Weights of a small transformer language model: 113M parameters, 3778 steps.
MLP neurons of a small language model. Each row is named by its layer, matrix (gate and up: input weights) and neuron, and shows model dimensions 240-495. Each number is 128 + 24 x the weight over its row's rms, rounded and kept within 0 to 255. Numbers have three digits each. A neuron's up and down rows have the sign that makes its largest values positive.
After each neuron's rows, "fires in" lists the words (lower case) most often at its 100 highest values on Wikipedia text that the model never trained on.

L5.gate1398:129111136159151156116104097107166105128149154159104123106148141147079164125154163141039110116114134109103106118151107127127149089150127130123126073110121122109131141132138144111175150155147122106164140105152140160120126111133116125109108170147153093152194111115140093132138126101112147095125121129130121110106081134127165105141130105143107097132154130118118176110119109171104129153104146118135118144129107082104190180127099078097064123120112075120128168113156136159129111139157131145146129108101136133138168159131125126136152147129138124151118171088099165139092141138166089140121129159092091126139135160122114115140148140124124114141142104116092124154140146181109177128138146151118125146135068123153134147171124101153157127169115103122159103129137136127093122156098133
L5.up1398:134151147135105147150131116113125136107127121139120144131088097136090125104142146118097131148130119161141127160127118072141095110156110162095109158122075122111140109146125162089142120165135066141108153129160145168131143130093121080113144149172155125118137109140105106135178129133147117133086122154118131128133176157099175101128147088086137114151162108137133178109152153138147144154125133123102106090157117139124091132096160099109164155119118126154127124106123165121125151102144130101166069111153083074148132177130154098136180105113108106121086138120126158142149173129099125144145115123076153144150155160110137101099149161128088127171134159084094105141108126094112116129135105114127143098136107125100133136139079135129187154137127139106124161114115178121128129115135130
fires in: "at", "after", "by", "from"

L5.gate911:108129160155136104040185100116110129116123152136157129122159122149136122123115108152114138114101129113139169118097144139083119099135119138176127133091082134108099098101172100138171135170098122066093156120130146148169090168101140160103118121131140121140132135122123133109130111087123133108142112072108143104081109127117147147120114170173188143138140125098121143100133115152150134097125110154098207089091117143106140153081153157112076117111162109179142098143141107143126129184124158139134160153139125134158129103129146114119168108147109156118139130115122137145104140189133128128109102108109164105095124086126108143095145113083169098124136129151137112148132118194141128181125116145128108164145074186135164089121115118178121125134136165103140099195098151134176182145121102
L5.up911:116135153158155126137121104105147184101164160129132120134143168154132122186107146101155102171127126139114142165133149140118120165119111121136172166124205099111118137131115152112076119151141167167151083172116093161082143160182123126135157168148111113120100141121084143178127120106159101123141118147118154152146089125123141147145136137143136105134119122114140127099138160113128116121131079103148171110147106135163131149137158126172164136139151159121108136142138140130128131131106063140118130131132146111112147153113124087175129134138146146168097150155143124149076154141150114102037127160147116108090135113115167135116107110112092157100160136112105110118107156096130105180108104115097126085104163140159144177104147125130130157124098116146122096104111158147137082110153084
fires in: "the", "lower"

L5.gate1878:153124120128111133152104094133109135103162120103131127144201146138168133139143112140124089171119142125153106112101122145132130120135141071138125158130128160129137118118078139185134130134160100139137085127147098141150130144117123136113122116130120123138093105154107117103105141084143111140118136140149122135100127114103037111114143167114048080079137124151136146159157143132095143130162156091163069159103120123126125120129123126087156164152126131117144120126083109114145135134206139143104127149096097160156115168120137069148120109128159142042121095175166145137099169114149096145118131115103130145100134123131101118147109147098107127119098104143114137126115096098096154131157150133124128092132074160155121131151132110152160077138190086136154141124134134135118119125132120
L5.up1878:088108131132114101095112133134130138053137137136115132139133147152141098099114099167111098102137164118152116099138180111133144127109092093126129123135125080110116116128159101147185142103107126103138094148127083110158146135084132149118090102169093159121106108115127103083093127112137120156191110141145139139119125131115098109093159156128117166088140112129088196096191150119102169136152137118161126182131121153145161149142122165149166175146121117113116110128098155123132129109136097077132149107057082082129094135123134141136121119153105125142130118118134119141119165154150109095151123155097140123116125124119103140145144135106097148098137095120127102111146102103132138144081146132123135143130106113190156105134130103113171087101163102161134167137137125149146155136130115
fires in: "a"

L5.gate1450:078166157157135084118098091156111160164102147140078106106121129168158080140105123105142104167130129160151118132102120118140140139104106111116108143164111142122115102145129126109125114149090117130100125120148178107136126152140098164135140134096089092122127179104107131141126189155119146109161160142129165132129109081106149126135118135087136084112147071135126118108121119149146108151081125103134125136086133088162136078111110082129121103119133111136148143100119103129138141135119113126088116127145146133121143147144140154123100151118101131122126164112129100135105122111157118128113138140171153104140109111135136135098116147115090102152144131137090134153165126094097111165095146092127110097102127103146145140114128124159153150121125097157148088109084132166134110152196142
L5.up1450:154115103120154064116155154117105141140119158188175114136117172095120157104136094143135116125119146121146109129130133106116118139132154121112096109112098153151121108130092071145151139122143106111127165105118140144106138126135131135136127146087100147128149109090117131152109140101105157138151132176078142120133113120139091122097159133146128123148136092113141104137111132157089126108106119124143117082099170142130135105087121143128154089148136156096104160123133142085152158126133123131122101117174113170122117168093121142106114131088145133183130141149161159118119101142151120159116109115131149127126116124118150108125115164148151123138149104085097143123104153161109136162126161119112172132150100123102139130151115120122126164092141122095155111180136073173105138109127085
fires in: "as", "is", "became", "was"

L3.gate1843:137148178138157140130163115142166152123114119145155127150148121174112157130163136125133129097077130088158122152114108129161155089121123111100152105111119090099146126174166115135097147107128166131113119149131120152097116150117127112113101160112140117100136128121088120139144148126149128147106113110133143138098102126173124103102111131124132096174097121126115150130159170179116137088116135120149110160115138133099131168119131150147152118137162163089141125141102157125100151141125120117121110137163137129110150149105113113150136084124125177116151127115116172117186123155167109147097109125121139130123126064163115131093130136163123127129140157197161150115092162145129140156125129084113115090104100140142112141110121145147107132143149128095095158150161172150116156160111136
L3.up1843:103130142113140092095127102149111154127087124100151120133135101101121100121178119170109136165154145165075140150104139162117159162094134189158128153149119154145132122104164122116106135146106115149125102195142151128122108150162164108125118169132125135163137140093145191103124141098153121114115096107109145140084153130100130190111119106113137149146111107097172099105106123146093133127109119109156091128159138108149113117138110150175129127109126193140115133128089148152104142159142144163133129150152106180117157116103140110145089158114097114114112129133113146151100128135158107113123085096131134158105131176153155138102123157116123131125105165128145133163122141118140122135108104121109149112137112142138101112134132118106113141061146122126121128118125123099141120102140152
fires in: "at", "gulfstream", "during", "atatürk", "atinga"

L3.gate180:172116143139175153137118127116174151108147163100138095107150142160151130165139156121149125148090130123126123109071114134114130159166128097147093120109131176116129122119120095108161129080093127140104117109143120128118105177137145116107116120150111115107137115102187116110175124144118130122144143153135120165105145144107143131112145126124092140151130117155121120153125129147107159136118133113131131104151155114147112103120103109169110156149087175159146117165171136081132116111119117117110152139125104117155158152148123162090115159096122138151157142119168155141142141158139137146169132126095107126109139135135120090088134107130160152092157163142139165109085101163138102138138111135148109060127087101140118106148151115115151117142127152092144112114139129111123126132144134
L3.up180:093142171138177119121083140125123122139176117119166108117126126136132141096090111086098131118134155105124131155119133137159125074104148113127138145122097087121116125109125127117132170098120126135112132144091127147133129131128131132136131121136161151113119120117109144142131141117104093146133163179157149130118129157163167122134100150145106136113114133121094097139181134104168121122114162107157108134104164088128120126135094131136124099073137160118069101155109150108131123146124084089123156096093121116121140151146077099101141123124150123155126132129120135074130130153158100091122144134153142122143104095158103136134112149116163155107141089117147138154141110115112124144128137094132115091077116117095115105125104072146133153130112150091203102115141131133145136101126138
fires in: "of", "after", "before", "since", "for"

L3.gate198:104091132130126123136130108124138128116149106092135160119155160109129211115140131157141131093169139125106157134147106126150113129133148141110127118096134122135139106146104132128145132149152139148114093127185176141100129167178110134116123128108142109096162127112133090120144096127130122100134134148127072103124125125086132151094118089092104113112169118116118157148136136120146131158178134137079133091112096111114176146157094117140126103140105148107143122143113127139142133093149157103117137135119115151156141158171149157159132105112137110164120129132157151159084173152129097120119112144137137137156101129069105092102092160140138159172102106149144133117119152149148098123112129097133157136116114155091129110142122113089147155151159152193084128076086107158161118069160144
L3.up198:115142117068168126133158117110077136107116127147118150166143124116134095115163148142111097102161123139106092121125139153118149120119108123141125129133147082042159134140126125145147110122146119145126124135126160106101121128110147124137143128137117098163128154126150171139163109134136120158127162143135200170123119112163142122162121172109140144107096137155110137118104094136117165128110134146132121097130172099118120149154177178126122134156172105103114124122121118131162135146141129151128156094158096160132167114127190087118108131170101166114084122103128114145132132145172137096119130119121176119106136153128155136101171101131117099156111119101135087043132122135097131074135147121160151129150168124083146152147175096136142101114115087110133159141185074073104116145096136
fires in: "his", "wife", "daughter", "girlfriend", "husband", "son"

L5.gate1218:129181136154139147144170098150146142079108170116119112145108137193115090152127117133132127124150141142159118124121114097150144109156140141149121152138120116159132092118103152171108139129126119141115153129132128146155152156088148112118116119140160093106160162097111124105140088123102142155123125115129113123109159125087110089110124126101124118098143151136118154127166129156126119135090130138154138179137123087135158113130153146090146121116117144139066125113148116081146118121120125121114112121135120138180121114124109165114085071166095123141125130099139098123147156130130170132139103107138145116110132135111132135108102136104138168132103120169135192121149119088089141105114120102115159142175123111110089144128113099168073127166172199172119135098137108155131137130157113
L5.up1218:129139142143141124096138103133121171123131163146134098155108156139082091113139118152136114148131106111129119120136178111143154132133121155128130116138127078106124134114078191096123104117117175111113150158101122098169130119135133138169124162088117143142137100130123171143145128154143088118107114079131111140127106119108132144114149146184130154091138104081104097112136136117128132145092144102150118119129152176107155124136125141123150085162102122087146126155099117133155116129110122131154108126163131068137127165153150112178170115159128146144139124103138130090098142122116133168099162186137135186119131095153121137152089158146126071125145134119110131081128106101130111097144090131120187146092152100127120127144118131132147143124123120103104102158136136090130072125133161
fires in: "of"

L5.gate1424:141137131100167172128112093141125144102077134088135191111144136127132093091135119122093145135127141143097093110136128168139141189111116134123132110127156131114153141171146137110104131160131137131130075091158172145105119127131117156115116156127126086174097130150118141151098103126130111162132101114182150130144152117114168117131088135094104105116136125107082121144113093120145124142136151128088120116145155118062135122115140116129172086088126133157133101114109100144074149164087132097113087149095124078139079110136169099110098164115079107120140116124106126168175110139122119142122150118167103146124081121125150133110132085091087110148143117135152112095116132138107134106148153171154097128168101139127127125120114099135113121132089162127101094118152107135141159104107109
L5.up1424:160100081130094104132090117126151159154111085134137146176201128118152133129112136093131117114140072117137100100092137142114129115113177133112144119171130160149095139087102126130118112153093136118144098114136157138141140077124151138128151071150145107131105131129129075168102155141126109137114134127147162114113159131157120157111133116131144171140121094162126187151153115114135128135099154150094096136110100093142160146145109157119107117103118107157111110123153119107132124117145143125116104132118166127095115126130103075100162146111095133106151113075162111120117134145107176165151139151106104158109135156118131179123162087134145148176113147128165175139132095105147122127139138113185152171137146119128154149136141115143121143133138141145131187138180138074118120111186157
fires in: "state", "national", "govhar", "general", "second", "great"

L5.gate1190:124150104109106125134113153122127121099169104120156109106076149112108109123141122112124152116161116174128158127169168138099175155133125122104125131134117139093183147120129154115125102173130130086119103170108147116160097133121111137107138138108144122126167109164119128075142116144148132117134106096135157124155148140086082146169117122118118146108124153136119138116130107076140139112120109152074102113157128102107124140116120157098144150129129195128101080134116113156154132112172088129136113120134122107106112094125114115106132148160096136118121127160107168141112125127136126137125089128086148132112130107131169162161147124124132125107092149121171142156157101151098146134133105137144094121138127150125106145139109170147075112185105157144156148122146143135129120136140114
L5.up1190:149161103136104168139054103147130109150129141077093176101126111130141125080106134152126122111122115089121213141099146154141136129099122106129089127123117122187115142137125132149120123127149119109119137132141116102160117113144103138135154133092118117117104112136139158130112136110153166125133153118116089143148143152139144121140129160128132119079133135161144137159130134107104123109114152130141133106121138193079118169099137104117101176166131139117120110112096155138134185164161121105144129152122120105176144137115097131100093128162156116153115099166127143128119139137133155153140144096178127116132120120082123138099145129184171142146092085120144136103140184162150141158158129155115112090085130121165170107129144119158117109142111091136075166121157145104097131119143145
fires in: "japanese", "american", "italian", "british", "chinese", "a"

L5.gate1239:145159165149141141106124084083126131135075106153117128134153134165118094136097123097141113143085135121149109111096114116103109141137157115105156121148146084097117104161095170147088092120175129124131135119112113124127145130162145131124133124165172101109137108066137124155100113107164110147087127143140098123159142131152139151162121172109166103163132123115136123162136145110139151148138137146132139097146128145143146157061137150116122128076127099139131098151144155112126131154142136151159135133137140174157158136139126172116168148169113126074143148188116098166157146174115125119129125126186142119179137151137132103116129121096129101131106133102156149093109104092133136148144141104082123161130118173079165124143143152137110157133137137138112101131100126143124147145118136
L5.up1239:102152149101167135146099046121172197117095153101099091116122101158186119121176103104112129136123148099113117151154124129128101148140121142133146101131110147135130116140152147100152116120115104085078132114130128137073080145120187126062152148175141126093117122146174076117133101157157102146107153093160131140161153132111127129144126087129124090090135154131115092170174142120095151124111103160103150127116119113157111155139118163118135141163102137123109111152174142136103091119102131175096124121143110117163148107134084107099114132165128126132136145094143125132097132118140091148102162136144127094151085109148151149140164126132139086150095124133139139171148108178120139143137149125063133133139114132162123147104139126139115151121130124144140179130111158106175076141103141
fires in: "years", "year", "months", "days", "nights", "whatevers"

L3.gate1323:153175140122149192085126087154173183123119130176109107143114099117120091096121152085131125124120135143101084066113135126137152088142111106164136156151080127103147130151117126143055118142140117136134121124122077112134140155102145136119164109141142159107129105124113105110143143079110148174135086169128165185125145116126110113123110069151107126122171114093119129150149099154139099102136103132184109151145102124132101136141105153116095151156162122154135143140119140134146134145137125118123122138143087138126170132100159104157164146108119107106121134134105130119144121143120165161160144120118127150108131127156148144119117095147139145128125110156142081109128155149117140155104091114107129109162136124137115130120149152166101102103073115117108104140147109139087085135139147
L3.up1323:136128114139089137091120112122129113068140099171123105125112111150123156151120143142106143142109116144086129160140193102121120149110190106141157095137102136080109109147124101102145136128162127077102126141136079110144135097114100140130119162109170124134146088113117143124090114143165104129094115123156128132179151168142150124133145147120143172106121107128149128129114157127089103151134117170113129157095100147126119113162131156134146119138129150150082175150163162132143105123125103090116093166082134157116110118156077147134091129173123112129157151081122139106145085100160093131123140117093130122114128133115178098140123156081108113128105108158147128141160086081100102101144104102117128104148144084124141143103134130139109115132066117161136111082120088143129104117097146
fires in: "in", "from", "of"

L5.gate734:086128130080136123118163121106116135148117166124121103166092157123096139192085133171146136149127124134137143168128110148150125161133100184108085161103097143125121127142089106127123145130140153109148139130108135070158080164156104130094136134112136131142131155149125138104142137146129091119123098140100161146100097146123109124100117131182086119101111147121135103102103118131131138113116129105148111111136165100145135067157137183154104119139099138155146155086123085149166136119128088136139136118145131112084148133168118151111094113096090123114135110172127114136100118118109114108185135135127119128128108118126143171085123124163095140116129147082158114140126137110131152134101145099157172101148127103133097118117094137148159137103120099135127152121118143108098115149143142
L5.up734:097135159126111114131130100117111099128130143048143153111094098164162143140146121124166123148169164111115086150109090130151093153135114135096143150113199160163153124122140142127135161147129127126145136124108129083124153077120140175148118174083125125136170151144119135142103147120089153124144099130150118129105099112145137147099152075157158149163136122117162096101132122139128164156115107109102111138124153124072093119118148119158104136186114160156092141088108097109115140148150136141078119151110154154116129153129122144142160152128156144102140123079125144117163142136068126103126150141139145073103128147109128109130174145160127135109119139085168177109106128092128131106129084097126100117105075160134175123138106110118104104088069124130124130150145116152096130160133114
fires in: "of", "as", "to", "from", "was", "were"

L5.gate1460:112150123091133130126143113099148146131113125132142137119091134126097136098126166170108125126103105132117131121146138148113164128149140117120064133081118137099128148171135136122090126140106117123092099098128149130135073105119111132118140137162129122140121122114141162135099076104159113175114140107107109133108102152143132152117130169123076135132096145111109163154124130182100122114095113091117103133172129152142148112133123159128091164121107146072137082134088145120152085144139124149136117176119137158144088112139134103120116147100119140122189116139105128126182110139103168151094151117131114144124130112118138143083132131110141117137148078056149117133130097161107122075114140110122090145093145095133117143106146078129154157121141128123138114114105142123144102103088157
L5.up1460:150113114147113123130153110152151138127132125120073112147152128105113108128130160104144135104125124112181161130110112108089165101101154132166090119118109120148119183105153115134119167149170143115096129158116141096143130122146086119109100141151116067142121138139107153139119118129105124131090159140146115132150105102105144113177119146149142100117128102134134127127088122136176106102154128144128139129144161136115141087077139112112099182136120120123128116136123052088135118160120129112105166150140123118139174124143134116152105151169129091140090120121106124156152164189171152134170134100174162113132143104076080150162104134122107134137133126133121121140125123159084146136148105098164144151099107127172134134120144107165155095112132112110129154074126135102117143103116138
fires in: "a", "in", "into", "continued", "remained"

L5.gate1575:105149168091114161158154090112190128170124093118080125128094156128137149102089168120054160158146132163098154110147105132139124130152140161109141129126109125158105126091123078148107106121106097128109143115141112133151125108056099164131084142122158145158129122188109122108128083095131138125100154155155183154157131123076149139158158129118136117098114118122141122089111113139102121135131151157118105139112160139130118100123100088152164112123127108128060113136120104142107122124124098150108128114130134160099112174142109117113139137119125129123131138092115103166150085138130116163085083098115147166120125121146137110144152145148133054111143160112119123097083109143141111092138130167126126103117126125107089136126106137128130136110129128138120155131123107104130139150161127
L5.up1575:109148133141110185129160103138156108150128091122129101168108114140099103182079143091148119129128107156115117154152087116130113178134118125121150133153119105109110102118144132116153118117113150138096111096092132100160094106105111164117169154121160134152134164181129167127110115107142098122131106085125140170155114114113138134121107154131109121092091114133096138171109114129115135110134095135176137117134124099134125126131134142106112082075114156144106105148145107118135149153122125141152131150123147129154141163162123156116103155138093099117159159100101094131116125151151151169119099119136151181133094116146124168139155138166108116152115177120130146133143149119103135124126149172144096116115119151118157142166123155135116140101087134126129124189080132119119117197123122
fires in: "as", "appointed", "was", "elected", "became", "first"

L5.gate1066:142108141121151122115112123187145090152134136107059157118126130093133125098136105155114138110134136133101156171127160141159161123136138156135118097137100109158134089128125126112135138132126135104137142124091128108081120177130108147121111145133096117120124130132085137125130124081110094125109130154106143158151108116141164127145176144129119142111155107130131134105167119157121141122098147113145153152196126112162127087144130086143107163102103130162114143120129128119096128123122132153161120137190131077120175156138132158137126157112115102151131131117093135093099112117120139139109150063138115127174118141128108099092153125131165153072156151112113188122109126142109116169100105168148120099116157109171118159133137149137142095111126095121129172113129136095122141153131136
L5.up1066:123151113097152123126131127140135083141136114091120117130136122048129109128140109125133132176121136158161117092130133122137143149139148115143108109148078138154095107170114134176177144126109127129149124110153127138143146146088146139161135115071062087141154093140108161119112161132118125087104067130119123129150140133146168084134135114142164127127125151140057113122110108101131131140126131147120101088106158131164150109090107106128093134144132125119128115079122105122092136108079124126122124085161115170113096150102093129132158130112176147166140151108129134124131181115131116145103129125133142118182090135134124130110155131115130132165134140110128151121126133110091134148122155146123146125126116138140135101103144113102142140144126167139107108085109092144148116135089078
fires in: "was", "as"

L3.gate64:133139116161100125106122151099090164144097143140171119099154131128111128125133147188096134150089071101121156111149148107085116106153128139147095126137154138117147126102135139132113142123126143124111111114103150124100103096116148143160198106072142103136127122135105085103149127145141129124079136110141142160083091099122086087121156124102140160132093152150130149153167168159099127117121151105128111156110165129113101135165140146091119160133095147114136107099117171082193145127159105121103148102134108117137119170091105158127132157131108097099147071115141117127066164101126156141095157126157167159074123103108109100157108100176103124135151146147146153184099076147161124142091134152122126129116146147157101100122137172106112142103142110158092151115125153155129141125122120
L3.up64:119147089127135142118113109153106129089157132141099179123153125155127144142132106145138116114118104114103106154138136123122181139138094111133145081171146145140147088131108092090136126124113141054119165118101103138140166113110099141123103121141149199134137130111183134102126113139163087126094102133142137150110139101137111101157154133142127115151142129111149131114148108158095134153099115156139138110103130087106131135131159127175103130107117170148102188086101122155134139118108139114158118118139142153138152098060137150143127130153131105119113136119158161095113112125157139126110145116115131120134184140113144140121114136102129165117146109130160115130121132119143126148095116142091135128120143134133123123125123126127107134106128137121072172157138085164122161135137179
fires in: "not", "are", "he", "were", "is"

L5.gate1395:124126104124173094152116116129143130125149131095144127128156122138101153134157118141112107090072158119179141137141120150130097136114119119122118137141123094168140133132165140118122108123104138131157158115099168144135134129141107115156186104129110112132090113130147109150114098123132126112096117142153166080156105136102155146105144128114120134126079131134119150158164166154104172064131131102127131071150085148134161164090180080139163103129112131123143124156097116129165109137146145120121135146143119088125077125117175126096129118132106109166189148133138150109149153125134110192113129138167169113116119134073104102128144122098146140122152097088175106153127155127116115135086164157148162125118086144134157079149127107136180143151133080156162123130114126125158154102135114
L5.up1395:166166122100159130160137114125151110116110131175109107138157118125108130093110117097142117116113150105165120094125139125138123141109148157094103150121120097116151060123161162168122148081105108121109123117139156130134152136139091111143105138116135087123114122107102125127136146118123125127132105070140168100102133136140125147122087137120170138123103121152092095132103146136106137131136165115123137120127068090148121146108137125148155144109156120156118080140090092141023138146117129112147132103143165130131091139096161123167074114163127145150116134129116139149092117149155091139100127171129149137185122124103131138088120138112091118153142114135108141123126085096173073129120117112119144134103101114093152125138118109174134105132129105129137097117115127111123129119152118
fires in: "the"

L5.gate582:141128138162097128112116129126130089135114121136120139138131164086191188135141120112166118154138119116122135154123128104125115158102056150115120138194148168120115142147136134164127142124116082099110066142162147131112124122151146165123132153163082161163148175092121122110110106095130137110138122201135111135115096114109121110098150099157116166101121137157151121159139128170135133122136115170109120132138107162149192130158152095146120099096111149130120111102114126183124132165151135124118126091155106106146083119155131135165151111185119126065167070106134096173143164124162137163117123114133139106129094101161124127138131157091115150170108147170163100127137128113168082123123104145143145130133114125135116133140150142116142098102168150118137112125067096115134144118172140
L5.up582:146168196115156140134154113117129121098129124125146157149167150067166109139173108144148154156157114101102122146139138140109154137136128135131127123106068146097164140108111130169147146072168110104115160209136127079109129083150153087105102161126125162141174081163133113129158134164125184131135141121109163093145137055089133139126154189144119111160089105129096114099156104106136097144175130146108144113121116121134080152138114098124127120137120121133120174156125137139121086130137120117152138149096096136138116114098155102114153091115115171155171109073131127115155117139183158079145176130101164161142093121180090130107124081150132097091156121115112104173136100155109153062145153117117147157183134118137151108101131106114157117142155150167075165135149119153156113133088081
fires in: "the", "in", "on", "a"

L3.gate232:141145128141153161133149128153109150162130162095178091104072131139101104120090154111146097109090149142088121111166148114148113177136189122133109113141105148140151115142136160131117131143096105137054112122099123162093146181134143134087106147152153126125158109096116095107140128149107112144125160107131122120099177146164144158091111102111099159151121180121104175128128124121107154124084129086136133135113115085110131144170079118140131121146140156125125145115127124159130146130122158178100175138135132157123097144071133115121131131077127178140104103118088113108106126109128126157109133184104108113109150120089146126133144137118164098136150174143128124110108166145087136137118127127121123185135145071107146157124113175127145118104163112128145144123123140130092112131095114
L3.up232:099086126107155121112141192128112113116136090138111167080119128091126121140166152107124120152141080155119125119152096150104129143155153146133119129142146109121149160120171111171116141096121166127133099128144164129107159091108095114126127117170165115174111111084133139115089138135179155079096139142081136111089177122140102099162129105130099163120102140128144141141144116102136120124104152138118129126148107115146131129158171143135133164120102122096143123109131102133123131094127096135086128120149169107105145120116151152087084181163154119088129160124136149171091103157108098117084080095164088110142170152097160146113099127145138198096144108135122145103180131132120108137157134116117100125117116175121074107122133149144181150159131118142116125141099110171130138137154129
fires in: "were", "had", "have", "been", "are"

L3.gate1770:122100122104111106129109108149170142134127096116146096106112136116122141123095107098073165161170120128114106162088096096094168155096124143149124120156139129095095095146137152135129155149121118144105148128114123113130108172134107163121143128154169114117124138109150170089155066131170132108144169143132130097119146134135095097136120102088152149102142114107144114108138178177075154121138136159134126105126126091076095139151120120178122153083132096106113129138159102116101150142148118104111163112107113130136141140135172143151121102137110151120168164144153141113150122087101162104111063104124099125163086134119120139129132139132110061122108150105121127134151103125135147080142116131142119100101108146107121122077130162113120095157168154086094140072106158140121117164114106
L3.up1770:099112140113118146110121144105162139120134147163088107118133128145111131110139123103057130109113095157163134133136126177123111138141128129121148134135127116163129109087105122128141176088161132113149130106159111143145097143113057133129140157114116159117151103131153144138148111141158107124153125158145135131070120119115076140123118125136161148190131149105128125086157181092144159164151145134126130175131151089125103121155116131137128148102126161161116151077115180125099149145128087107115128095153136133197116090162138148153084127076149096092105108144107122160101143159064125158128142133145115149162114099137151156093129108134119123134062124098136105194132171140097144111145163114116135147157118109170147120158132128131118108130160070146144163127143133138144106161116112
fires in: "year", "years", "since", "for", "vanin", "van"

L3.gate1207:144152111164133133078126127134117111154133127121114121092164130138107117135107134126086128159134153138153088128151183099122133087136110126128085100122160153114109158162110128123139183173114136082090125139178098117115171141122086109094111106110150121129131129143098117121129186095135128107170119110138118162129178128113115158115147129083103136121153159089094115106151160095153142156160114128154124119140143101120134129160098141071137104146109136132164163173137167159150125132128108116106111168071097121169099104093131147155129135125121078160125137117168124133171122115106152158138091135138093117115165123154128147124160131167098118112120114139134138113139092142118107145111113136134123127100097099152111118178136180153163123137128122145120091163115114149086118118150155
L3.up1207:151137112116074082101101111164152126106096126129142076138124070124131097114128109137113097106090104092148111116088133136134119118145116095118143125120143112105141141194103113104126133116127122128153149138145132136117174097128121107139101099169119140080140087098119110110130149134092091122148111090127123133173142156122165154199155126116126156109109121134109107107141133097138136139093118127150100138121145146097109122139126084133133154138139120137132134127114156156123160100174127102129133150159146125169123122090150079138125102103086108090111193077132103133146161123136140143118100130152116138157117100119140114151127133121110110142150144114130151161159129139125092134136172161125155107104124112127132090129108120114127117137089116167143089140101102107092144100116147
fires in: "from", "since"

L5.gate616:150102147124108115119148157120174123111153189156130134079125125145123128148129134121150114106113090142110108113151125101110119158143133098125121136129106106144150129141145151113116131123129103143139136125147140130110126132135156086098136093148112145123128100134127152108146128137131123157143088078085146122107148120131158154126120114192139146129130163156133101092141128161132107138115111159132124109131175088174126145194132158124125133163149122129134092142154159172116094111156114114145106140141102118091134096182142116124093133135130081152101098158135121136128101133122158096131133105136126128115132202097118168157114102136153139120094139123157144147099097123150148099107081161123136133164176136153137133127101124132124126122103126095064157108116186117124137154101109
L5.up616:135134140126104125098093116143111111162074105140126118101146129134146126165137140113127133121133141141133128169103144108133124171121128146121110154164127145164108146110155135130122110142131159143093130116112123117176108157134131120097152158165105099127135102154150135117106155098173108125146124134127112117118143117117117098137124131176134128076093119121099168066150113129100077136128108108082165117085105151129156090111102117129123114126079112160139084088090131153140150115060158188178115095103116160142121148165147114099104118153112153093125113110126109130133089113185134141095095152126133122106107122097155058161118112111099101120121136199057105089166127131119154133090161104086156159182127098100138158104116119111154105113120108070120104161106111116152123157130105
fires in: "the", "in", "for", "to", "stetter"

L3.gate718:118143147151114141117158099160130118092127125118114122098095144108136192116129147122112121138125160166153123144130133070152101141127118158107106105127106117132110127141147093120099090127148134162122118125156084135068142092143114140087135086142119114123144104094146149082138124105093136109108148138136101119118161151108131121094117113125126099131107144169136102083129117145146161114114144138102094143126133088143129154116127122175099093103148148145128100158077112119108115103135124115126112127102128065138139136139107152138139091149096096139140141135192081122103142136109139149148098129139090127137132148148091138123127178111142139091138100087156128179126136124148135109129113098105117076167134139171118131115114127126091129163110163121164125143118134114177169152121136
L3.up718:119131125139119089139099154101132116175148130175116118147157108097089156118111091107123145110139145084161101137142132085089153133143121096107126172079105100121134122135126136112165130088113166112152084110139127148143175145100136116132130138162137111115118115143131115099141111162117127171143117150122100160113137083088137145130151124126166153105151107117104155150211061144137160135157138090125107136115137107169162119095129097120127117099085124154089131149108148163179155136141118145161094128104120124123132115154106120113148115126114084129158141102163116095145139121144122131132102134138148119146118154121124135116129149117162161143168155145129172106149095147127145121089108163091112089101143111128112148147136122088112149136113115121122157148113153127152152145159119
fires in: "from", "first", "for"

L5.gate1195:127141154115156184105115116140121144180136118132148147141120167116151153107111145158092190119101128147127132148109108113092153150143162143123104177142119107117110131155114160127131171105104136123135106129118088114150151110120063159096155151106162121094133127096137113134106117144173105153111114126115110163122147154125141151138145084095143094125104124126162126104180148122116151127109119083110099140126151139086109141143129130125145168123116158148091138130150091114120109138137086164186095113172092120117069136127143092162113115150109149114126153149135145147125103158166110142131115107127142129164185131100136124139118103149162152099107165117136152066084111119103176128135135156116171164138146155093122109118099116140093165093125127129165172139125099169113160103145112
L5.up1195:123147111108118130196119083157129123134173153134128121152093107160105108145139157158162144120116156122081176145153139106141117142128154136098132148130104093092145107143113146144149140148108121122183183173120110109122113130104107146120128156148129142139134131138144182127138137137101171130147142116117163118119110157091122144147095157146120106141111105138087081116099099164113130132114105106149101121139115120113127129114116096087149130151113137104136139141137207156169134091119172119137123132143134153115167129171113131111096133097161153115163123148092126080063136091071163116123134107133167143143093120099183129138136145158136090136104098137094136124128154158118058130131140133112097075150128139132161097085082103120132122128130183139154138140129134105158131103140146
fires in: "japanese", "american", "italian", "a", "british", "and"